MLP neurons of a small language model. Each row is named by its layer, matrix (up: input weights) and neuron, and shows model dimensions 64-159. Each number is 500 + 25 x the weight over its row's rms, rounded and kept within 0 to 999. Numbers have three digits each.
Before each neuron's rows, "fires after" lists the tokens most often just before its 100 highest values on Wikipedia text that the model never trained on; "fires on" lists the tokens most often at its 100 highest values on Wikipedia text that the model never trained on. A number after a token or word is its count.

fires after: " the" 32, " and" 6, " to" 4, " at" 4, " that" 4, " film" 4
fires on: " is" 16, " bl" 11, " m" 9, " Bl" 7, " st" 6, " was" 6
L7.up470:484521519490529488483553545448492526498509494489479506525506510510500507460483569509548469529524493481509479532452493502519484466439504496499506524509534520533490485532535499526431485503469466521519522514504479508511533516481506495513486525505492467485449525525502435475504489510495521514

fires after: " (" 31, "\n" 6, "===" 6, " \"" 6, ".\n\n" 5, " |\n" 4
fires on: "G" 30, "H" 13, " sc" 11, " sl" 7, "B" 6, "Z" 6
L4.up647:502545531532557541541544461487515494511501511508526483494507490465471532535446524491534500491497490465465525475496523519506507503507477510461524464521483486458505491457501474519502499511488524454531516519561480492501507528450493487478481533535486552497501509487528474531537535506529493534

fires after: " (" 53, " \"" 8, "—" 4
fires on: "p" 19, "b" 18, "r" 9, "s" 8, "l" 8
L5.up690:507511491506498478498518492490516534542493530529486480511485534514515504540495550497539538496474507537494521491468544503488539512482480493515487498528486493507493533459542462509487490506511491511492490507468521502452508528512479517499478503508474534521487495511467485471513489486515521523

fires after: "," 24, " and" 21, "." 6, ")\n" 5
fires on: " he" 56, "-" 7, " He" 6, " comp" 4
L7.up177:533501493514514524507518527536460490559513524526494508512514520519494532545480565506463525498475511481490514454475494521506499495501507510513546452509507520475514495482524486502476494496523552518490518493489530533438497511470508538470498509508500545491456551515504540499506492533497485522

fires after: "In" 22, " in" 17, " In" 10, "6" 4
fires on: "," 27, " March" 14, " January" 14, " December" 13, " February" 8, " April" 8
L5.up647:485477505532462475546515525519523491482531505525483496483510506510513528541527498509525515500526501525539490490489514510510536471464498515495520522509503511493490552467484502498507507524494519490503487493503503517494464485457479489513468498547468488479534551442491524512506509472502537534

fires after: " (" 28, " " 27, " a" 7, " the" 4
fires on: "19" 51, " d" 30, " r" 8, "18" 4
L5.up120:498510529498500498498514526504503545497520518482551493509530499490476514467509534519496508471484516471496473474508535514517509482500497508446458470538484540495524509515523478546505497496446485527557430532511496494521480507514481466485505515498522481462492480514505465494531503512516496528

fires after: " January" 11, " April" 10, " March" 9, " September" 8, " August" 8, " November" 7
fires on: " " 99
L4.up263:480520499530515473518500472478537475494488536513524525478459504515499512507515482517494506481495494529486529450483513528534502487492497495469550509536486471506480483480514491532527493469471490486519482576530428484528473452446502495435501472504478509551527499454521517516500522510525507502

fires after: " a" 38, " the" 32
fires on: " " 75
L7.up237:505489503511508517503485456517504496493506470492477486468509460481500550509488536482508462460514490507479502525508539516513501493502516512501546485524520514521466475486460473498532482501521499494483492535484516519508526501454425494488486518475523531465483474455531506493479512505510506549

fires after: " |" 33, "|" 10, "\n" 5, "s" 4
fires on: " " 31, " (" 18, " M" 17, " |\n" 10, "|" 7, " |" 4
L5.up677:463530501467500485501501486498456507501492497516488438447490518524481497479484489500467486484507506513458506502519527549486515491494528514540524515543506496539479532506534502468519504497524523503486531456528478491483531484526520541502523473495507480451443493464501499513509499515508511533

fires after: " |" 49, "|" 7
fires on: " R" 19, " |\n" 12, " d" 7, " G" 7, " D" 6
L5.up534:491563533495489550523517445533502562532487480547509451487519505499514508476469507529518514534479552488497573440498519533494489483477486524494478489533497501531502542484509475496517532514502488547479481509482491502482479444504535523514501467508477519508454553486522489488521546504520491508

fires after: "." 47, ".\n\n" 17, " \"" 8, " ===\n" 4
fires on: "A" 23, " A" 18, "the" 11, " The" 10, " An" 7
L5.up1009:480486476484526480537553474460509495473516498532493525505489488458496515471504526517521471465474500516510534488496520511482545511461489497540530471516518499533504490513510466499485498488478496494478477511495439523509486509504465527451457492481499475500521547499511528509506491538520493518

fires after: "," 95
fires on: " and" 64, " the" 9, " in" 8, " or" 6
L5.up650:489481539508508525470487522503547510530489567507463541473477531482562506528529518469517515484494502459491479515509513520527529525479442482493505486504507544495513489477465466531467508483482557542494509514536533486513520531497487501474520467516506474504503515474459531512500482493492491501

fires after: "," 89
fires on: " and" 92, "," 7
L4.up562:494517494530488444495497500506498528523519528496498474466458490478507539535530478512491494479507499485507479490501524519499501490500504534486522478543489522485501483473502469547492437469467527530502535483504531526464449516505500498512445486511476517475493504450506524490473497533513559500

fires after: ")\n" 20, "\n" 17, "Z" 12, "S" 4, " al" 4, "X" 4
fires on: "-" 100
L4.up1156:488480478500549535492486506511510498448493512523486498488495481488520538488495486514491504523535526558469509488501517510478492477475509496493505517545504470526481533470543499480525444439476483504505528500498472490482524409480514474483497505499493492490479511504530509504557480462497494501

fires after: "\n" 83, ")\n" 5
fires on: "-" 72, " " 18, ":" 10
L5.up1205:490523488520531461515470488504506486517486486487495531458509519503515499495490544523520505430510486497525478453530492561516531489500487503501515495543503484514486516530523463482481503459519534490479491540491485470477496542480518532485488523531484500476520543490494537527496481530517535516

fires after: " in" 26, " to" 9, " January" 8, " after" 6, " before" 6
fires on: " " 55
L5.up1115:558516502522538456517515503500461507524536511495522508461501491472510528513451467508485481475502500504513493525480499507529475494499444515511516505502493507496462473451520528506542457489449526515504496513556462483463497541463533499509456532473536559484473504476467450453533517497543489471

fires after: " " 35, "\n" 16, "." 15, "," 8
fires on: " |" 39, " -" 21, "-" 15, " it" 8, "5" 4
L5.up514:461524481514484541522514483493484478490516508503536514464498504524533531531466493527477493440502502464520509447503485508476482506515510545519504508522534493511509478505517479482504496494514525495469490524519550532484551537500507534465469503539458490482457526462494486520524506514532506501

fires after: " on" 40, "On" 11, "born" 6, ":" 4
fires on: " " 74, " (" 15, " the" 5
L5.up631:465502466495484486452556492487492473494501471519502528518504511464483516471493508507506473476534489507501478442515495543527524476519514517497533467524488519478501483464519485531474508430498508543473488535499485491482502483504483508457483557490478496489462463507493510511507533505496496525

fires after: " (" 35, " \"" 20, " a" 5
fires on: "B" 16, " in" 11, "ug" 10, "M" 6, "In" 5, "C" 5
L4.up1277:458492548528540508526555517448521501484476489491542495514475465519525506507525506498483507514512519492445475485493515507507526490545523477464560513510497521519519519433501494484471535489481476484454474522514466512514495506520482473484476519486531457518456515520494453524484502505526518520

fires after: "\n" 31, ")\n" 19, " /" 15, "Z" 4, " N" 4, "X" 4
fires on: "-" 69, " (" 15, "ac" 6, ")\n\n" 4, " |" 4
L4.up925:539508502486492531495466497479506495502482547558554524527486499500528517507517474512507521516505508517502518491481477521537508455459505519495506510537580482493461551494530506495492449463478501482474556557473521508499511459480527501458496496478498521539475511472533520461496516493460489481

fires after: " is" 32, " was" 12, " \"" 8, "\n" 8, " (" 5, " has" 5
fires on: " a" 43, "a" 7, "-" 7, " sup" 6
L5.up879:497477516519520468468540481484498472505477490478467543531498487473529525468514548533522529445486532521527525482495520512496530494489509499516528472513526500499485538490520429508470505510487497495536484495470504486509483485478480519454473533506511476450483514443513532487488501537518488492

fires after: "|" 51, " |" 24
fires on: " " 49, " N" 17, " aff" 4
L7.up1266:483551530506494516475488494509497510502500504556495483487504542519514526515499481574509483496462531487476510509441546506459545532507518505534516507530500500558512506523536491489515484523507532505481516455536490493513464534483492507494494470547455483505471514466464516478494463516491488494

fires after: " L" 14, " C" 13, " St" 10, " No" 7, " R" 7
fires on: "." 31, "A" 13, "Z" 7, "E" 5, "N" 5, " " 5
L7.up482:475501509533510475484473491489565495520446510490494536515493496494491506512511480522499504484486481495505525486497523507513533477474488496484518485552514487483499500483491470483501482463468548492457537491473485494512502510478505459475438499583517551510511497487487527528506514523506530543

fires after: ".\n\n" 25, " the" 21, " in" 11, " to" 6
fires on: "==" 30, " New" 23, " N" 5, " Bur" 4, " Med" 4, " Great" 4
L4.up1204:488521478535498486522513418487518489472510481526522538436512481504502512478527466478462489477536508504487512527512498523470513493500473567494500492508490517504527513508483482492529504509500517479502488493484513547492491513456514517482481464510523498497493508448501530479495532510523504456

fires after: "," 32, "-" 15, ")" 11, ";" 7
fires on: " D" 15, " was" 11, " while" 11, " ===\n" 7, " \"" 6, "==\n" 6
L5.up1230:515546484522496486500536481511513526507515535477486519500524524467543511508533525522478487469525506484506451447495479563492516481528521510486443513529502511524512525469489499517507479513513506531509494521516494483545502519533494509480467507485467553493501518474466503514528518505519490525

fires after: " (" 28, "==" 15, " \"" 12
fires on: "B" 30, "D" 10, " was" 7, "ography" 6
L4.up674:500534517535516506524527505462478504480537475468496534512504487472483519502542536475518474512505484511481488462482516505486535513492469506492497498540499502483492520517507468524469522494500478529504496497495498511496522507513460486471453557523537473467492531478507468499513446485479439498

fires after: " " 47, " in" 13, "," 9, " Z" 7
fires on: "19" 40, "18" 6, " New" 4
L7.up1279:505531513497491500477502479508502509475560516527490489464500473480514542514514491564547483430547494477507508520483485494569530493466455524475504506498527525493523477507507471530531499473452524530529523486482496481532485570512501494449490490463512529484498508489484507516574496491506526499

fires after: "," 61
fires on: " with" 31, " as" 30, " and" 7, ":" 4, " of" 4
L5.up495:493485485481505491475550493455497499477524517492519479499530478478530513461521455501477446471540505474503472515497527529532530505522470484507513509527522521525508480506561489530504547504517519530484504526528527503512461542512511513512527504537512506515498496497496515514478510462446484491

fires after: "," 16, "|" 16, "." 8, " and" 7, " with" 6, " |\n" 6
fires on: " the" 52, " " 15, " The" 9, "|" 6, " their" 5
L7.up1274:452476521503501472484502522484498469503531526542497525527499527471489508473440551578554492460475490494482511478490531566469519537468490492485507478517484481534447533529502515488513469509518498547503473470504498513482497512524442439472493526491512507484457528484490498496520505501519535509

fires after: " " 29, " on" 15, " in" 15, " January" 5
fires on: " " 40, "20" 27, " January" 8
L5.up990:535546549473501506526482513485503515488532488496478479481511484487521492500500524558502464469556497516500511486481526501531532521505465574484513472529500523501480512511485490519506512477511506489544476519498471484501502484480526469517519501499474527523476503448478479466496486486523519483

fires after: " |" 48, " /" 35, ";" 8
fires on: " " 56, " (" 40
L4.up342:512519468503489541513505482490482490527485554524546518493486537499512542500498478521476516514543491493534531502475484495510520439473525498554534547555563481501442495519515534488500499493474485496503529483506496495470516470521533494465517492470488510490465507464518499486515499494494497533

fires after: " " 34, " |" 19, "2" 5, "1" 5
fires on: " |" 56, " " 13, ":" 5
L5.up1117:489488479502486511519531500449490451505515473502483487509480520477519510480477503542527494467542520513490518477506491546496523512459477541505523543528507509515548520555482497494544474487527495491485497510499506515489447527501482522461475529498494515487503523508503509508472486503485518484

fires after: " |\n" 53, "|" 15, ")\n" 9, "22" 4
fires on: "|" 53, "\n" 14, "-" 12, " " 11
L5.up988:470457524518513471522519498493481500485499504493537471485471496505516492549457514512514519502493483510494544500500512539469495481482523523511502530541535485488505523508478474490521485508508475485474493511509498503485523461539513497437466528546482469485469485475525514511524506488516492528

fires after: " |" 43, " " 22, "15" 4, "0" 4
fires on: " " 43, " |" 22, "4" 10
L4.up350:500466501489502514554492494501510461461498509531495516525504444482505510560518505475512513478483488529498531484502532490513480494495501511523477513514527472526479514547502532480509496498521502515504483518490552512506519502496443486483481463531514524478497510526535473546536514500467489513

fires after: " " 45, " on" 16, " released" 5, "born" 4
fires on: " " 28, " on" 14, "16" 7, "18" 5, "12" 5, "," 5
L7.up515:499510499526516473488514493523468526471496529507508491491505523503500525471542471498491495503518507522505482488468477513536484526560501510496465470521485508503448481467556479511515538492492454500536498531507508505529483485497537470528499520492494551502482485482457453497475505513526490555

fires after: "." 15, " in" 13, " of" 12, " " 12, " to" 6, " were" 4
fires on: " one" 16, " One" 10, " This" 9, "19" 9, " this" 8, " " 7
L5.up1037:466475498515536484561509458539528517490494515552481485474460488464480537517488523482482494466467535496531528510510481500515522498479479536492481515513516521478501506491522508521521526516418525512498485524515476450508500515487510514485496510553489518461517513492533518518512568490526497511

fires after: " |" 50, " " 6
fires on: " " 48, ")" 25, "0" 6, "%" 5
L4.up257:498479523532525554533550507516484521518471571497533482528487513521524526480490489480511535518488517503505502486445461473489524454509535503553493499534518455512493485474485525480509523476450493537501508467492461489517473506502497479516482496498492523515511502475500512484496485499455517545

fires after: " |\n" 43, "\n" 31, ")\n" 6
fires on: "-" 49, "|" 44
L4.up511:473490491538496496501492469509501442490499506495500523475497512501529500531477471480493513501524497510499520494509501508485498476503474521499507535527509495500512503482474486493479472479479485476465511554512512503494531467490535506446473509521480489470484524495518510543552495477470494499

fires after: " (" 15, " \"" 12, "==" 10, "==\n" 8, "\n" 8, ".\n\n" 7
fires on: "R" 33, "B" 33, "K" 10, "W" 9, ";" 4, " far" 4
L4.up688:521524516504486455514514449501499480490509484479482523510499498498503500513470495544519477514515476491512475463505515513531510482507460474492494483511467488536458483478468473505499511495441535502472482523518458493497494523520509481520478502469501559463527521445521485491539485525505524511

fires after: " " 49, " (" 11, "," 10, "–" 8, "-" 7, "/" 5
fires on: "10" 20, "12" 14, "16" 8, "11" 6, "4" 5, "15" 5
L7.up666:497486486486517498516525497465484494473524532538516517510528497499505533515503479484475498486504480481450464511451545513542461522488465498488503495498538508501519493487503493536513487500488507503509465498526466562488491545495486486465480467489480503527532470506515547567488544542526529498

fires after: " " 72, "|" 10
fires on: "20" 20, "19" 10, " Year" 10, "10" 9, "11" 8
L7.up884:455491486485458522545525503489434492457520478529545464504502503511519518518519515529490451480546501463503512495474541533480504524464519539471500495503537530490530513513489475546500475506499478469517480495488458508495532511518467508453508547528457497501463518507524509523478507487457507489

fires after: "\n" 63, ")\n" 21, ".\n" 5
fires on: "-" 97
L4.up1023:457490538529458503498497519491529480518479502484507532461489563487493525521464501522519530472505496532498511471482505550492523470499519484510547524531497487516490523505494470507503481448492531544459536517504486505489526498486502522485461467519465490435443503491499538515509521519528472554

fires after: " (" 15, " \"" 15, "===" 8, "\n" 7, ".\n\n" 7, "==" 5
fires on: "S" 86, "R" 5, "I" 4
L4.up434:468497543520501483507536479542501499541510500528551437490490495503527521521522505496520540494487509497519500465500520492505505486505487507570503505525471478475486527461490468462526509508493493477502487503489453481517492512460480483511485517573490548457472546443484481530556498491514498524

fires after: " |" 45, "," 14, " the" 7, ":" 5, " in" 5
fires on: " G" 14, " Q" 12, " F" 11, " and" 10, " B" 6, " V" 5
L5.up975:446519532523498521473490507517473462523546493538493483477418487468558533502512504514516492478533533490517508510491492506503512501485473525482508462506519539500493535502469507511509475529502515522496525483501529504490484509446497500502472501563506496514450562503470528497516519467501487514

fires after: " |" 61, "." 26, ";" 7
fires on: " " 68, "9" 4
L5.up802:444461519520486493513488481458488502500464479494519496528471522518502493480481559503513567514492503483490504511490496521457491535506503480505535525527473506525508525477508503522490514520483481529482502463480519536461508481512486500507497475489506433503482473522518538500473499507444502497

fires after: " (" 44, " \"" 26, " '" 4, "/" 4
fires on: "m" 12, "an" 10, "n" 10, "in" 8, "r" 6, "w" 6
L4.up684:502530534499520478480563437499488535529511456481488467491488466492472536529482521493529497514509553503536477498456497503517531491492478474483500464506477526488494509497515500523508529489484483527481493502502517529468475482507498503529519485477497509492529506498518472516501470458531520488

fires after: " |" 33, "\"" 10, " Title" 7
fires on: " |" 28, " " 18, " im" 12, " Notes" 9, " ann" 6
L5.up997:487529521495509447457477460503538508538497531503479535562430540528516494492483505451488534501466500501499544507507480539497542503515471499519496482539487472543484542476544447483491488464528500499456551466491479480460506480464488487503490507499509509490510525509521473525512500529490523496

fires after: " \"" 23, " (" 20, "." 9, " |" 7, "-" 7
fires on: "A" 40, " A" 26, "a" 11, "re" 10
L4.up618:485482500519531484554549473523555500476553502510537494502463498504517524518485480509453506518448519524517505475498488501550513499509476535517495496511484468535514523490523480507539508502461504556481472539472473496518495483521487495496483499511488481509512540446484483515505512497520522517

fires after: " |\n" 39, "\n" 15, "|---|---|---|---|\n" 7, " ===\n\n" 4, "===\n\n" 4
fires on: "|" 87, " |" 12
L4.up1170:486525508518504500507519499481461519478502501557524487471516450505503502480497477502460498500521526518492548481472509519497497467471500549520475488511522483531516489492459498474526480509457486492486482509441467533513556431502497490477493500477493483497441514465550496510498495518532495490

fires after: " |" 75, " on" 5
fires on: " " 83, "'s" 6
L4.up809:451540515483530529539512464464451486531483499495548471508512521517538529481432469496526499495499519487507499476462457545548511466481515510545529521494504462528506508461482481478508473494469550472491567503502502506476506485482495510452517484500468532502455522458536491519512481523489513501

fires after: " |" 39, " " 9, "8" 6, "3" 6, "7" 5
fires on: " " 43, " |" 27, "0" 5
L5.up611:526549487467472552528471481524468493501496506524499502458521510528507542517473527508538546479519520485470508485446558498500522502482531538488490513514558485483515548481533530517500498492523521466501518523495514507516517533479477505482480518544479520484499529479513520494495518512473526487

fires after: " G" 18, " L" 17, " W" 14, " Cl" 13, " H" 8, " R" 4
fires on: "A" 14, "P" 12, "if" 12, "C" 9, "L" 7, "T" 7
L7.up342:545519493482509486460497502486545469546465495505518533545499475513501543476536486543519503492482470518536520454521525508501518513481488496489524529534498498549514511474482482488510439477444539515509513498498504496544495498471452491493496478530485538506481520482499532527544525498515487509

fires after: " |" 35, "." 8, " was" 6, " is" 5, "%" 4
fires on: " a" 28, " " 24, " |" 21, " A" 15, " sc" 5
L7.up113:528524589528555530530489506490503479501468502522483559528493545486500518464486511487520526445462517480458470498490469509484497536480530486508557510527492468535507518491496514482501514508521501499497466482501533528552503535501485502484493475508473480469479486482508485579502534527505478493

fires after: " on" 45, "On" 11, " September" 6, " January" 6, " August" 5, " March" 4
fires on: " " 93
L7.up314:507494514482528518509495461516521549516503548539461517484460514523526539482478472545510488480516534501498545481510512529538479491537457483551565460545518493507474499476501478468534500492505473520511498514458490521515519456494468499458485517534490499510458477497481493505476528515475539515

fires after: " (" 50, " \"" 7, "/" 5, "°" 5, "," 5, " un" 4
fires on: "f" 18, "b" 12, "r" 9, "H" 7, "R" 7, "F" 6
L5.up952:523519542517544533483536478515515520494521526519531526538519545490511516510495496503561521498454494485508488476478506506533550504462477509531536487540514507466530508437488475491508529523486505476492486539518528491485520532509498495527461506499466494493496503462499505490474516474516545522

fires after: "." 20, " |" 12, "-" 10, "|" 9, "==" 6, ";" 6
fires on: " No" 27, " De" 16, " Re" 8, "wh" 5, " To" 4, "Wh" 4
L4.up46:481505526503485477520510473491529490498493501510510530496482470449510513500479486473472526452468546499497539466504533535500499520506496489475482480511480518528492502465479465509515533509498532509472455487494459519508455481511524523467478464552497515534496537509518554545489528497490508523

fires after: "\n\n" 14, " =\n\n" 12, "==" 11, "\n" 8, "===" 8, ".\n\n" 7
fires on: "The" 16, "Cl" 11, "F" 8, "W" 7, "-" 6, "==" 6
L4.up760:495478494494493512521554479493523495496529503506508500509470497470519504563458522522478466470527514514532486471503545532461543489503510486517541489530528506522470524521531477485520497520501501503473495507504474511493481501489506519500498514530477508436493455462506445535492500486541517508

fires after: " |" 66, " " 20, ";" 13
fires on: " " 80, " |" 7, "9" 6
L5.up85:443499482500485529538498505479517476526502471472482482508471509492530528529504555517544517492541513542507498478477478530495534505517513480522500508520492492505508519503509548479490512513511509522519517476483494523468477505516527497461534509494497502443491506493509491531479526469489488507

fires after: " |" 18, ";" 17, " -" 6, "===" 5, "|" 5, "F" 4
fires on: " W" 49, " D" 19, " T" 12, "W" 5
L4.up716:486508526518515473481506518510518503503503518509525543494482489461504497515516475489504478501506533473457494431498535510467504509491502517500500485511519480506497563456496495479496535530492513515501444532474505510484501484485489444503437502468497451551488510509519525509544517473528516562

fires after: " |" 51, " " 11
fires on: " " 30, " —" 20, "ie" 5, "+" 5, "11" 5, "'s" 4
L5.up740:474487488486528538512473515498462462510486501524555498508483519509513548492460488516518500471563545485474520495474498509520506483496516497542497483513535472520494491468528518475489483497482499491498523542499473470512540525526486514438506512500497510495431497526515493534540486459445468502

fires after: " |" 38, " a" 8, " n" 5, " for" 5, " every" 4
fires on: " a" 32, " " 31, "/a" 5, "'" 4
L7.up877:513487488562523498477482473501465470513509476520487497516493519504541495486463543467497524490485495493537550480473471502495491445488490483482540470533573517520484498486466503513513517505462476533516475506480478512487473465481511460477468482500493521499454528504515482484525504516534491518

fires after: " " 73, "\n" 11
fires on: "20" 53, " |" 15, "19" 7
L5.up1048:495526498525527544518519494488572504511496498461512486482521547516505495531492486517487482461543508498489466487484513528482540491539519544489453501544481497528470506528488469489464445499481487493535504517487440504469528516479478482474484551527468533475475490475474468517496509516545491523

fires after: "," 43, " " 21, " |\n" 7, " the" 6
fires on: " and" 17, " main" 9, "1" 8, "10" 7, "00" 7, "|" 7
L5.up66:537520518488501508477514520489467485511477500502480448472490480480535515500480536498545512478484496522466492504472519489505507507478439496451507534502503535516467481520478510550513458465514542503499506480537530530519530521543508481463482492536497497467470495508548525540523522481523505494

fires after: " |\n" 78, "\n" 13
fires on: "|" 79, " " 10, "-" 10
L7.up276:461512520508514506509544485497493474493465496529527463503493493509475497502488503503521540507505501505462491482522505495486552525491515509492512468543513483451467524511487510458521496464499566510480454511511470516534460471474502510476496487496505485498534511439514472461481500500515480503

fires after: " |" 58, " /" 4, ":" 4
fires on: " " 55, " (" 6, " B" 4, " n" 4
L5.up388:509480513480470477472452497543489539503459515502505534544512536508490487540519528506525476501552490481471489457524568530458542482487515501468460505530513504558525530527468469498495486496528485525455520490507514516494535527541500492493499502483499523455486518519497500540538479509466477510

fires after: " " 21, " one" 19, " —" 17, "0" 16, " some" 4
fires on: " |" 71, " of" 25
L4.up962:519519529502490532518518525469539479477505528514471464547449474504502535480501498495510511474478486517521526510516523503541488490470471529532502529529505487487518499492457456490514468484526487531557477536522484507481505498463473493496482565564518503528491521516520477515475490475466550506

fires after: " (" 40, " " 24, "–" 10, "===" 9
fires on: "20" 48, "19" 27, "18" 6
L4.up887:532475508549484445532542470490533516485510497510513498516510478499502488528534527469518484499480526484508508464510521515480499478498505520458476495534485522471516503544515445554544464479473493498518473550510429492530477523530477485498486536491519489484511494513483467535493484527489505503

fires after: " M" 18, " C" 13, " G" 9, " H" 9, " L" 8
fires on: "A" 22, "C" 15, "M" 13, "B" 9, "E" 7, "L" 7
L5.up1168:488547515499504507480503527460551492508483492478488516528446495520487519482514515541504528470482471504477506470503500508524564502494461502512527484532506473477480513457529484461537436475505523493519524524525495498521521519455465481466435529524492505508492531494492511518521507488491524542

fires after: " |" 41, "," 9, " of" 7, ";" 6, " the" 4
fires on: " S" 59, " T" 16, " p" 10, " Har" 6, " Or" 4
L5.up571:479554508476480475494494462497517494530537472502539472491516527508521545492481511516504521475482503489489509480488587503512516505495489513508499523532486477527480566481514494484539491514494514542493517478481508490461489513498503495496530502541484535479496522441497549529520492479530491511

fires after: " " 42, "|" 29, " was" 4
fires on: "20" 44, " " 31, " not" 7, " had" 5, " in" 4
L7.up30:466537547486522468493511533472516492498446486492505484469504534491523512446542481542518477490507492480516509493503473520520523510500509496505515475551500511518492504471540445493516531518458501518486506487568460496481493492519507517478494465490506499485494468491491492463473508497516503492